config = dict(
    num_hidden_layers=18,
    hidden_size=512,
    num_attention_heads=4,
    num_key_value_heads=4,
    head_dim=128,
    intermediate_size=2048,
    vocab_size=13324,
    hidden_act='gelu',
    norm='layernorm',
    norm_place='pre',
    norm_eps=1e-05,
    positions='rope',
    rope_theta=27800.0,
    rope_fraction=0.25,
    qk_norm=False,
    attn_scale=0.0884,
    bias='all',
    tie_word_embeddings=False,
    parallel_block=True,
    init='trunc',
    init_std_qkv=0.0227,
    init_std_o=0.00378,
    init_std_up=0.0227,
    init_std_down=0.00189,
    init_out_by_depth=True,
    optimizer='adamw',
    learning_rate=0.00108,
    lr_mult_qkv=0.7,
    beta1=0.9,
    beta2=0.98,
    lr_head=0.00634,
    max_grad_norm=0.5,
    warmup_steps=230,
    schedule='wsd',
    decay_fraction=1.0,
    decay_shape='linear',
    final_lr_fraction=0.0,
    batch_tokens=131072,
    max_seq_len=512,
    doc_mask=True,
    train_tokens=508000000,
    max_steps=3876,
    dataset='wikipedia_en',
)
MLP neurons of a small language model. Each row is named by its layer, matrix (up: input weights) and neuron, and shows model dimensions 16-143. Each number is 128 + 32 x the weight over its row's rms, rounded and kept within 0 to 255. Numbers have three digits each.
A block is one neuron, or neurons of one layer that tend to fire together. After each block is what it responds to, as a language model described it from the Wikipedia text at the highest values.

L7.up1180:108147174148116160134138152169115167118161140212129116197086144087129139111101194196123129120131063140111173150122117111111169080132121083157156101101068143128122114154083098141116162134131100161138129235159071129103107153115163095134133034146200135071077046140115207139192129193100092190096118131151088116100132170082168129139106146139156145156097146170121119122101142067114153116144
Periods and paragraph-break periods ending a full sentence in encyclopedic prose, plus commas or closing parentheses after a name or title.

L14.up498:093139125044085195148113098104065090168107146132144173148154135101153121145163106142185155159124147188130088206182140124161185116154180108107130135098137168086122141135099188162130036055110137126133135159107191155095141045159095124170111187107113103117102128130163105133119111186164136167144236197129086164100107095140151108149091129207118095153145161111078183183126127105151140101088
L14.up530:126131129023063127124127071119153138124100202145099085126178117075140127086147163149105177182114106165181062151174171105136125191106231117061152046119108154115079075053140135138106104154111104103138133150158090099122164144137106108135155146167146136129142117103154155168140087187103113091172193144151147155121120146113150147130119121163144161155142147186080123132116126146069120078142
L14.up919:080160088077088136048140087121123116108118156142099139080076122144121119087169082193153139110132069073155147117119181102078155124105148152053124124071143136184103090082155085201128133168151102125163163177171198147130147107114192090166100089164108136118131089100125148105156104191096156143149130136140096131166098129135173137184141105151077138114119140141136110106114130144107149159143
L14.up1802:105103173050100159077163137118136105096129090109148114191140106094105099135111105140094119159187149120107110162111132124110128095116104149086166034125080146125114097127121120090119054163120125114145127184128096155124147101132150112097138148101051121126088171119144102143147099162093115092098096128092148119102117105067129173087104128169184173151182144164173122130136104099145138100093
Commas closing a complete main clause, before a trailing clause like while, which, and, with, but, as in "…only 44 performances, though".

L7.up1402:126114198165139139075155135141117127141131169118159143118151112105170094113060171095147081138189097089114141143147170092108206082130161139125175088054105157160128141117096214053127131159117161128121146127155149147107117100120104131077133169135135112110174115162058096178122133117111129098150134156069132158093101135141144179157125186136135100149166130218098138163118146076182116162173
Final piece of a year in sentence-opening or introductory phrases like "In 20|24" or "in 19|37", plus phrase ends such as "In practice", "at that time", "10th century".

L11.up14:127111161118082109098168140161147143109096114159146081213121124106114172108105143136074142142182085083134155136184129126136184104172092156117179077140105152112153140137084142120082069099131101107071145141161123067049191114193146149158234084116124149131090101136080162112153150169122084146073150149102176122104138113164166175052096177154158095142094166181156138123043166057137156127105
L11.up134:140098156126115135118032138171108090110145169121158104170131119071159162081203102126098091112087145114040106092174170125232143109156124172094191103154099120147102131140140150121114092162131099150124092107104103166100109129135171195137136071152138112096090120085163174096143086113125097146100150098183150195125091169156125171134121147089183132122164112151123090111024099141131126185173
L11.up437:176152137051107143105075175130131146165096119114131090186140085112125126130104129085112125097129146070089146171150123094104143104159149183153082084123164155186138169073103155106111124157151155107086186160107174123076191168118118107155095154107157098142132102127108123109148114162092136122112128103141092117136095113132110138132161189134204116150067113191122080136057108132209144094161
L11.up631:097127108059123118113102154134150049097071108127133102156099094126107049085123132146098145107120167114086170141136133086162141117165161108086112094141142108178077105099158172113117107171125144079123073137104196190115132111151153150142136125114087181141116097125053101168185078218137106160132140102117121125168100084079165104161175135173168121143124134125183123144093146114162140057101
L11.up801:125149099095111172089076092118163157177145107127128114050120120095150119082143126092116155151088146157083147166111207123160134100121192074159107162139111074128145099142151178101150177165079124072138137163054129105075145138169147157131112132069171140120101087133091151139103145107111103119139102103115074139133070142127144100129129173153206112121162137128123127148094177152116188084174
L11.up807:113174176169111147132124154152117155142147104147157145148136114132148100106148112139182128147127089101115124172186117102075103150131172114061161170147118125187155137130082143181079090138119144136098082159091135142169135112103159165079100120173146192147116050070106186154126126135131097099052204101161115080102093140142135108045168125147157095140128069078134078074079116129168128121102
L11.up809:143102201088073084170146151145116130125159163151119123160147160077127111123133106132164103090121110116107134115144141093113137129075095089154123105172162145153135104176134107158099054166130153102136133175139141076150133148100126079130135130132123221165106091175104147166154134170110066131117169116118085164145050166160182106098126130116152100101143176144137141138110110057159169128144
L11.up833:134173142069148087106163165139115111141155186128147129161166141091173062101114152140071089097189113163107123123123146105123078140124173144169188105201068110243166137138159175120090137129138160145093132154101162111096164147182182107174132122089120115158121100169199116137166121163129159150139067165126147106119124093137148119129140122102172150134137115134124159118071134129102100094142
L11.up1126:149138146101127075134202145175129079210131146082147124162174076092084173128126111149152053108111140118115147101141149158105140145062157107184130115151097167159164092134076124172118116115100112122122110127096114092166136127119118140149165146115105115081096108151096096142161146185110049126102161126136109134178083143158107140088136153111187087131106112109100112141084117134179162121074
L11.up1453:184129152110071108101112091144139174152102068115142105190121132051127113137144202140123129156098093096100161094117150114144126131141154181168169118105131132160109075095123156128078042121104159092109100194083112172115162121206138166091119153100141181132098087113101125149141109119160086130163163075083175137133115126120169106076187171132231135113139186106083118175074165103174124079156
L11.up1779:148137171146120100102130128153218206081108127117112165155108135104176094104136169107157074130080081129106137110120153076168134127111087144142099077061143173156163095171138149085087082082117151076100133126177133161143115145153149129075104051143094154121129124179097137168095102116127127105109160149110223170162107115099139075116163065177125142166108144108089146122084156106125116147165
L11.up1922:171110130067099150123087088156083142156119161075183088198145117083122082163107159099139109132157134125093132127116185093099161115095115187167190076129170070108112141128111178112127057226136095149107130146154143116107110115115176115127155128138139109131083099125155104113159088149117094087132136084069122127115157129167091150131153142109133137089139153153197097154119163140147157178089
L11.up1959:121107161084134073102140184146124114071099186113151111153094127125102100046127095136100120144132159107111130163116142114131101148115115120117175076129127145117160142107123141156114031104125153142124102184115140171100115151106127111130143105106141164109114112184115150158108093159152100159123127164109136093123148141147175094140132182103124072161122081124055119140123148098131100118150
L11.up1963:165185150128085175084162104129091130123099112185138104130112087096122124120110122138158087164133104153110112137063188145131067143151152159078192081050182173177102157063142170104105119129215191144129126148133141197109152121141169129120128148146070157067098118108083139120139151093144145123152116112095108112177118075131150183121126152132214102132143112140142105133157122093181122142111
L11.up1992:100132131088123162076117121179129100140055125127149134155122103151159135138132092084093132178147126149163032176127082153163153121117158107119144086083164086158176085143162105103127092111226138164147122186113175075105110119178143155138130172110152175110085125147124157126151136146161082180087155095117097144199139160152147080103103086199171084154147158144079118145139111107119096107169
L11.up1999:113109149111051062126166139122100154169156154138122168195172099130082079134126157223127130145140080122060150159189132117073129159163136177120132093100095096125124166121100131119069081080134090117122098160160158164126120145193167105122116088089168110093101135111107129168167079203103129136201154135049162158105102060091141175131139122104186154112149166127112146142084164149133144145139
Tokens that close a date or time-span phrase, such as the s of 1960s, the final digits of 1942, or season, years, career.

L7.up547:115147160141113129105114139137093147143088062164156101163163127109069122129141156159138158139137115091084139143163168157093119124106195122118150162109109114142080130149128137119118149118172121149071153154133181153161163100112142152203196095104162127118077122123092135068158102162116168117173141164137127069138101148135191145081098145144170115164146098107127150137105184100119114121112
Commas closing a name, place or quantity in biographical prose (married Elizabeth Kennedy, fled to Al-Muharraqa); also table parentheses, first names, his/her.

L11.up39:140102128105089126076148103095169183134038137144124108181076091117134199154143129123074144175098139118085145110106088142134150127145128110130157081076147190108138122076151186099128112110141194054111201140107124107157140128119103096145123117080087173119084146152122143133092159162133154153148136206123156181202105124168117108157129129153133102104206177127112123162135120080156102110154
L11.up42:085101118139098073162117055079104150136123124067105147254092124080103139141138135122050172105133143117133163164140149146145099145109114164146102112108161096149158164088072144158128151154092080100118124153149103205121163140087166120153171169102074109134053153184135150130110121122108119120127101140150094186200137202103179139062100159184159095119175169081130146100109150125153110115170
L11.up220:142136082171131122104114174135138095171111103126146110168143096132159166115107123158141133104097067149143083139166145093200151139074125088135093108153154132185140110161229153134138123139103135109146172086073141098135159101134150136157134089148125141113152136057158131073143084121108172181135119105195168138104100146177176096144151121226120145146180144103065127128092208111182114105175
L11.up297:151162052144130125080133160115152159210094125115142133137096084108066105080126138148083097106116150155161116148090104129152122173119109075199129104086179154182137127123112112138140147113154099099173114124081140111169180141130173096138131092052163126130136098099107172169145148109121099135083119105113145145114103215134153143065211152133148108167145153154159101105136180160176159113169
L11.up453:119116136150106100154101122132156190107107138108166130196116127088159110138135121131098082133144188076133156197156066132117161100144107079151112126167157094158132161101138126050139134131129126126136062135127108130141116132078126158163141180087170189072127105130127148091169135159154121144040087115117099093145130142107128069096106132120149112142176101096151150097077106109122089123139
L11.up567:074167125130067107116152134077162136126147119147121091177143074103128105129057157087090087100183108100073130200092118125136161122152102102078167160151158113133084150135117125146136122102104117148108101147172125121116176126164111148103143080077109207104111107128179167106143092144118138174131190125127114118135114075230167167111099119131143087144124098162131132141080158141138142140178
L11.up739:139138152079112094098109192166179128143155141195152118165137093126124150161117136153107156178122047138099123144122110112167148103123148159133108109153132148196078097154160095063095152118137131080100094152073114150118103130152126126144125098112166106183136157099131123132122074148119133144101128144124121132099119156167127131081152134141137138140186199089081108115124060066190131131164
L11.up789:128159117113109181185108105099141144147148126090153166160079141102149136103071134188070144114126153039161185174175100104131168136159103108176107144110075147129098127108091115126122129112141176084134092113107141102106139106152090117139132143088150188081106154194121186073126148156129093111126131134120108150137104090128174175184118172142143083115174169173165129123153121088138138031165
L11.up813:088106140096100124126139121093148163171111182169111103130133107102135122108094112144159115119119143049129130103187183074136151160121132135093189097145108116196146125126124140167094146146130163116098098130130118131163157101190144112113161109071145199146164091129068137088176048143141082147080103137137125162182135150115165059171087125150132092098097085142157158121121150090193142145165
L11.up873:094075101095091117143133181136169096121135178104163155128113143114130159137083087095074139125124119086113130148158144122172161112148140140075105067146130147135182176088079159105145123130147099061097094104101079118106152058130123114151114125085148127133113141169160173128124071160174123106100115212127117227141083140122141148131116113157089133136147169115132129130153125094117123133192
L11.up953:094149140151096166128078140088144047166183115113159149139127106081077087123131136159092082163124103105164149199116090118150166097151092143172178132171118135130140119144171124066157120155106113089137125100075099146142190112098142108148152088068095184146105142106136128071109122166101129122122099133134181153119112188144172103100163163136129101118135145120127176144129108072166139144181
L11.up1000:159137110171116082164067141134132118149137143083123133143146108107158140089057112136095119106137108102161139141087159091083164165110153094143130066130150079143193089121158102097165120147101097106156115121098164118131183139115151125160099173080080139092126164131111136141173080163119116150111154221105129117088132127148131069148188101200092070140190164172096149158163147065159120129184
L11.up1082:139099161078092188171114150185180108153164172158129113181043176089140135125125141116089148164100123093127133090161126081169152123157126130199093085099049141098169086136123157140156110114123116107118116131153125110130076127125154117110080085085154149113089115160152134170108113123109116093106188144123159192173128159136126138160164138181174137176150144142102160123127124152115162115144
L11.up1489:146160099165114106115110121090133109138098214131171129132134113104169129117121168133057145056148164175118136156110165180085176067100105167133176104124122109112136078139141117103160104164151111142165187120130110138056073101108130142181106180107105124099083153108117162091130109120151158193119143157120119163110132139112145122059173165176169095146144134181153138122102152074101123106175
L11.up1507:099103129126126178170121155134117090124165116133141164116090134115181129094121107222108145131160108126171167156138083077165181119117132102165194122165133122101174107120131133131169130137161133150162152182087137130106132141181107085145135128156132119164100092154107153112175110139112069105144114134097162124120120091145140112084167098131103088158145201150196166107130162089092138052184
L11.up2022:086121115081131069154139187097125153086126128181139059091103124102160137137097130103066174176086091051138161159132118127162083103121121055098125145124112097053130164057141098139141079116125062107170113126117119127107172126182076144080115143126121093153087057121137100060098138168112097144089192138132099187160125184089190061112192200173101139147120143142140124150160153130165110099147
Middle subword pieces right after an opening c/C or oc fragment in fragmented words and names, e.g. monoc-y-te, Dioc-let-ian, C-ott-esloe.

L7.up421:095131141125127126135115170065079142102134147150201094119127170132129125191084135123144128092077107069124143085129131140152106116138120127103121113127101149062142052117127170161106077158123108099150146167149159105170136147152126043101131065123146156156110132108163147099094096218141151155087170179159128106116057145150150119098149144167181108158157132117131197183126139148094114138096
Second word pieces after a one-letter start such as b, c, l (b-out, c-ortex, b-orrowers), plus cells in pipe tables and semicolon-separated lists.

L11.up44:130168133157100199107144081125179195135203122139103083160130097134198097143095228158127173094156124151058141150087108134127126052137075109108098100098086174107087120168149117106118156149140083125136144131107070149101153146102204125135177059084160112062100084124129100122237126161113092118158133116143120109122153112131179174123108143157188135167128089145106107116113202106125160122170
L11.up114:114202153093118120105146114114141157088119142148120066131125131100115088115158178168149118149093114133077147113185110114151119064158176144129116118129057145167106086202086115096076124124094068127148134152105071163105134106174123130141107113142132116109078119153162095138153104129172102095115129134126196095143140137131110090113093183095107141160121178183093048125075124093176123126174
L11.up152:154147182129051181063127147125102132074170151085116078196077132160154126064103187184096144130118086120099166161129063042138129097179110111115155125135118143112124177138095114168100158080144068121155114118131107133089145143114134146160159094085146123127068065159148138147200144187108085211087173156161123154117174148108179125131115115152113143139144137110122136093083169103163134129181
L11.up423:112141150141080152135152103124123136150145095140104070180048110088124134165149136164100177108170123137174104136158112107111146119134127075150146082098100112125133131134072142145139139105112059109127129151100085090116155137170172104158204087123172174164129112135064179102199136181109047135141142163143149163078150169118161085088138184158120139125151154112123144123084151119161115117156
L11.up479:156167184151078128096138159157127161111209143155112077165088138126175134086121147151116130115089119100139161132128135057104182103147144091160145133101091145128080091144079148184125118080155080133142096119111081098130112152169150117112155062083119123084093060147147136126193119152100088178134124142170106090126168173106209097110110165138156126146152178078089132131091148112155158123174
L11.up520:128138116116058183099125166112063131105165129101122111172117097115133103092070148159135164127113081145079154108141097082131115073177127061152125117166108168100155114136052092186073121121118127119151106139066108102106129129164156122137122060115129122135127082153102125131190127145128095180115156104131081129113130152126186100156120137153123148098117117095143110085046112154166135136144
L11.up528:140123153126053182124136095122150091091179139120107078216100109136113082143105144189111167110144117095115113153109072051129119087146056147106167105120116128133148161140142147144096153117123114110157125107130081134081143141126156130167138093115136113118086096156087140131175139176129075211137168150183099107125144145120173139150149145161096116198148123097114120142112183152119130122173
L11.up655:149095199116095086071159140137113172109102148157101028173068136121115104146125162178096075124078149100141134168133080109081133117134128143135191139150076134117134127172115144138105103132107071111165124138070087082096163136170149090191180147100130133078088093121147149079223152119103095165097128112123138126092163114132172128120104127161166199176151134139119161108109146047128117115133
L11.up680:144149150110062097100184110173108134106126142164104088169031117111153120136165134117134107120159165149088139101146070117139162070128127132130136129129062087133077168166168147123133135109147024102108135120137152118056164150124180142110138066039128101120081121098152149119135135143138133168107151154134153170129188113090172191150147134116202124168126128148150109085048131158135102097147
L11.up721:157116135075072170124076145113118199130121151112104070229123137152133112036133129179134167151125082120138187147112090090151152085155089080061186118091077123144151134119089159134153098141123107140162092179095081128128153106132151127175144085111137136096088131156177082133197143137089108161115123156138116130113170134125174161050185126125139131137102180182115164086117144132158144143160
L11.up730:158115116097087104147141187167120148103172120138106122110140124170129128125113146174119105150097094157107189136161101073129155107146137090148111147125116141155172105106146161151061151095154081118116114188123098196132152140109199085162155083099148112090122072118145079167143136144123128172154164183138137135106153074157165160113149116228125164134127184130145166124093123129136126119158
L11.up773:145143176136096135096124173158111121072160168123084084194073153128157121127078158132120128137154126126098218163158117062117157125143142053121093113134125109080112154144069101182100139098172111149152140128164112152085130143148123147143161098110153175105068067123153152080226127181103106169107185148146107159120159131080128104126157135135113151134179102124134128084106155094142154082148
L11.up920:153117162097114137074117173167108153142163171105105046131124126126194153111103150163103105134103107102092146166119094093125164064143186075102108144109081169151132150151139153146098094121179089138149136152106125101113165143130149121116155062110130136122064068128125150091189108139113097179103167098134083148093126172149173098094134108114166120156145156159136129107090132139176143144164
L11.up1293:144115163139054181126152127172102114102078180128094060184081136141141150097079160193096102117116143130112213171179080085119126070160116092108190096132093129118141164139103120139112143114173047107144092129118103121062153126120133127162144083072118134113081065152123127138212156189088103199056154141196086130110185097126204124154097131120137128121122148164117110099080162145176125091182
L11.up1404:166109122128069103093123115141144167113170170154120076096102154098126153094121095146091116149073123154128186155131092088081156105136179079125148109123059173163083114157076122126077098134196064153150115140074114093091126145149167155144142043116148107042106068161127176150182164138093104181139162071130137126140164093116210159139095142093193123176163157163138126095081167069177155116141
L11.up1462:176076124122087149118132145142141114122090177157105072123064144141149136103089180147095152118082145092121204109143096083091143148143121098117136078106078133171081124171138104141117136180200083085166138160125094090065111152118102167173101076132121139105113099142151103117182161167087171175100105108165168128156187123115179162146107133147127139107148142199158166104125121101191134107201
Ends of sentences and blocks in factual Wikipedia text: final periods and paragraph breaks (often after a date or place), plus table-row pipes, list dashes and == headings that begin the next item.

L14.up894:134090168116113155192136086100143099144117156158134085133082101124193112081126122124103148176123059149081173116133140137185120055129154105101085070136078090172092120191148150148157083146121188137193135132185137147131110129116137157148133082134109145143130175146111120113149102112121149166094116096156125154128169180157137138160167138211099126132137152140117141085086120090174108103129
L14.up1012:111140152101131153114136174129169193131093078173121131085105170122141105055098134147110094125136116148098130129166140097142157108103140145015094156140148137140107108177095088139150102068079110155158154154077068132153126103111127124173143117142135123114126115128102164093133136120135109136131143113100133090094126095230120151126162086204070126137144146155061167062099199055109120144113
L14.up1983:081140114152092167128129101099104129130037123136141094144147105123154055097097146114153165146103113162071074184102187076152114091054086060125095149158130148162127004068083134119144082151145116123172153120135103132150174162129124162121078131141092168146093115170111173121115125110176092154120138165125102144123062154161143088090154118134133104165185101165142116146143122115152099148181
L14.up2019:130133156118115167118118093136147140149136127174115101122081122086143103135188079127118173159142127129056172126119149132155117139145127179082148041207097071190118124179073108192189046132140121167190151095182147153116081061216117141173176142136113159132101147110179130061128146095109177115114111096135054173125133162188121188131116125068053132167150117103134168133109094150134115148208
Inner or early pieces of multi-token words, e.g. an-est-hesia, pre-ced-ent, ingr-ed-ients, chie-ftain, fore-most, mostly after articles or prefixes.

L14.up1015:132147128130106169116114120172082134166120146103142160165115108089153167141130148136070151129111118148148142165141149111125146099151161121123080102078127147095123098062136188155168113106091183145172095159107116114086212080144201110128128106127129144092112124165099153174151098175135088138128179116108090139146152189097160117103104076116173096143182133119152176160121193116167087119133
L14.up1464:139166222164096165103140125127141175169119119147159120202089104112149070132133146157124103087090119099139175103167087106164107126147129097158118108182134159151159122121113154136197129174053098137093156110105099140109145129142099111091168119065154155099151118143059126131203133154141070112134125132093143151165131167125131154091164131116161128155110152117103082186128117104136119125115
L14.up1679:134161214118070112118163118137199198081116124111156103124088128121111078121149173142147094126121144084112147149163103116156159095131134124103124084105057167152145097126146200127092063099075150054164132141139162151134109124135120099124150123094086168152111195110024089145134142145120075112131144129158125145122145092144181145116152119109126112089121118191098115139139109134108110154106
L14.up1953:051129140112080108141097124152138079153120118120154078113110143099145125096177134077164113143165151115118148141164118102110141172168176166069161083111078153085104134088163170112151092111137132127124160173085147125072156113165070152097144128094049168108108118162142185171170166170120115152152195094133122143127136132068150127155133072132169158155123120136110141145116113126180084104132
Fires on the token that completes a noun phrase or date: years (19'86', 20'03'), century, study, School, scheme, Act.

L11.up26:122206170103100114103087158184121107110140122172102118130120134116209108086115078183117092112089105135138140207131133141165150104155166083096068101181133115107157109135103151216118142127164135100129080088124197142065144165132095139163112085065166180127107081144079190138184110161120072091127176122128116106162096075079176120094188117175121106160155176096129146093142111157148111073066
L11.up91:097157170125152072154168182152086151099143094109139041173141129123102075128150101148075166175107109119105137173140163102108144092150132130105117123095083126081161132116170194143082113098208095099145028142132092185105083133146162148139088115149137102116096105113190097169147139109080167130171116118143101152096092137123147117110138116194081156130142179099162145142119132147142122092095
L11.up108:121127089056071116108148126110086125105159114141081063180181152132121167159158095147106121128140064067087111069143151159096135119127144189121200160092076110140109128110087199106157115149128121111137106179092139150103182121143143149141117091137090093082143178076160160104167095149101115134150160092097161138114103133112127165123169140158158117135095186147108117118110136140152142101168
L11.up179:083155141127100215139095118139086129125100118114116156102119154131101013133118070111171120141211118151095179134123213184127129173058143060087074104069104139101102094147126137127112073105092115114197120120143113145093144192127116099124103091162096159127112163076160153133126090153123048125137135080128108110125069187109159124119144127169104094155084150124182119168138136103129127091173
L11.up208:115153132095121104070117141172097150118144167095097153180172159151127111158115094152125173116151113129092117123155128175091223132094068133147045106124139108094084136159090176137152113145093072104178136073120115155143142152111090098172111091089141143124108142108126136088157097110104080086147157152095148190115146194143101129110155156185130185132133174112156107126060150101111136148194
L11.up272:118061108078134125132106125114067117128061079169132086184094176086119085107096112112155133169159157138106118135101181164174159165110113099077144119093184160196155097154102116112156072131129129125120084149143116066133200103109153107202112132072164121128136091118167076125089116134121124080117200109165124103131091116093135162157145144166137144169148124166195104194067149112104126097089
L11.up538:115149164062111154111111094136131171127123123212112092153100122114108079116148115136161129134086068131166168183102117120164115076115121109053101121144193146104080092139112152083139138190115155093152141123155139184076170093173084110078053162093144094101085109113154092138179139136148143127098087101155134121147111105147105174129096079133134082135145114095121110159126165142141184047160
L11.up579:171127128119149131137119134149145165116100082220158107164124094073086114101116127126132107105038079129134151136091140114116199175107160099133132091113123108159129128096142176123122065121100073107085168136062150125094129097162146077123083089093120106076135089082120156171155111158195111137172161177123053163105116143106094102122179134185146133090141171096111077136182162114118113057135
L11.up599:152146164056114135086110179117137157148095103132155114162116106106141087111115051075145152143124067099134147114090170115103155083141178151084147115084141164172174140111108114107149121136160089112140099072142123184112183110132162099076160172112095150089124115148154079188127088152110108145135148150109109149100126162126151110112177186152107124176090122148161091119124141104138141070156
L11.up601:113204130112045117136131104145084134178095136175148129141132109055106133137155078144153158166049150089096120089111170126121071117161175105178101129127095101170125130102108106177085111099174117158151164119108096149110141151183192114153126165152128151082122147120104147137066058155132125123061110104083136168140145076158126112118114137114099099109124120082121138144125128153235114064147
L11.up904:100164189098092068158155111185142156125099128132093099100133078090154123086118162228135166133091095112160159197130137104131149122096153084102148091168157114111166107178109190132097120124115157147092103116128141165134139184164113087161170076094139114116114139150100133121198100161090073122130180127131133081111119087146165110108142144190135140105145155091149166185106079149119094098096
L11.up918:124132153113136073092110125139110125073065126097116118154166123117099111065118079136142154142175158043185175158085143180112121151119141102063180099130062104151163112164093150137132020162059126154201148125146208175109102122119125124146134128164128136081166140104098147163173109167084087178148082164097081142067114142099144096141146120117151139128143130165180160144092104154133085136097
L11.up1033:099115184117119143108111098095084113123071103074140101130103078165162131150100103139113138117118171102133127151096161132147097138093093068108111118112083142156167123134150206106182080121130105202202091111105162196118086139141137121220148135137083172140152098145088168154163053181134163149103163167084087145073122153168171117072110113090139116166183145185078110140117158090137096105123
L11.up1469:094130117131139120097147098073120126113125124081153166136155124135091056119152131173131110172188083085066189181086145131078144173144135137051133123108147136137123125109118187131077089119141132163122116101169124167155157146136097084090102098115157123117060157148065201156150138164151070119162099067122183116199112136107118127151149110133155129166129188134134097176169193099151120139139
L11.up1802:119095151107141155079122156156122126098119156084175101133155100130097096097137188139130102180147071120102073149156147159120234149168095148061115148139091167160132142119115205149080135114166094124123066114121185151079138134094128137100100114138150138162107079093145120166197127175130096105113118148080124134133106117163145174192141094158092118132130097157176073163093104069192109115114
L11.up1966:140193138132126088123098143120151131089111124135098108119075100100091089082211097126119113171073142142107067149108085142119124110156144137112091168074141111149094121058156115132145111060107108156176126174126150155093103099156101110092169123109141083163161075066115115127096088158103129124129146167147075109104102167110156069134112154172135127136158153132142087152113129176196110161088
Commas right after a noun phrase, usually a sentence-opening subject, that open an appositive or aside ("Her father, Ernest", "The design, by"); also clause-ending commas before and, but, with.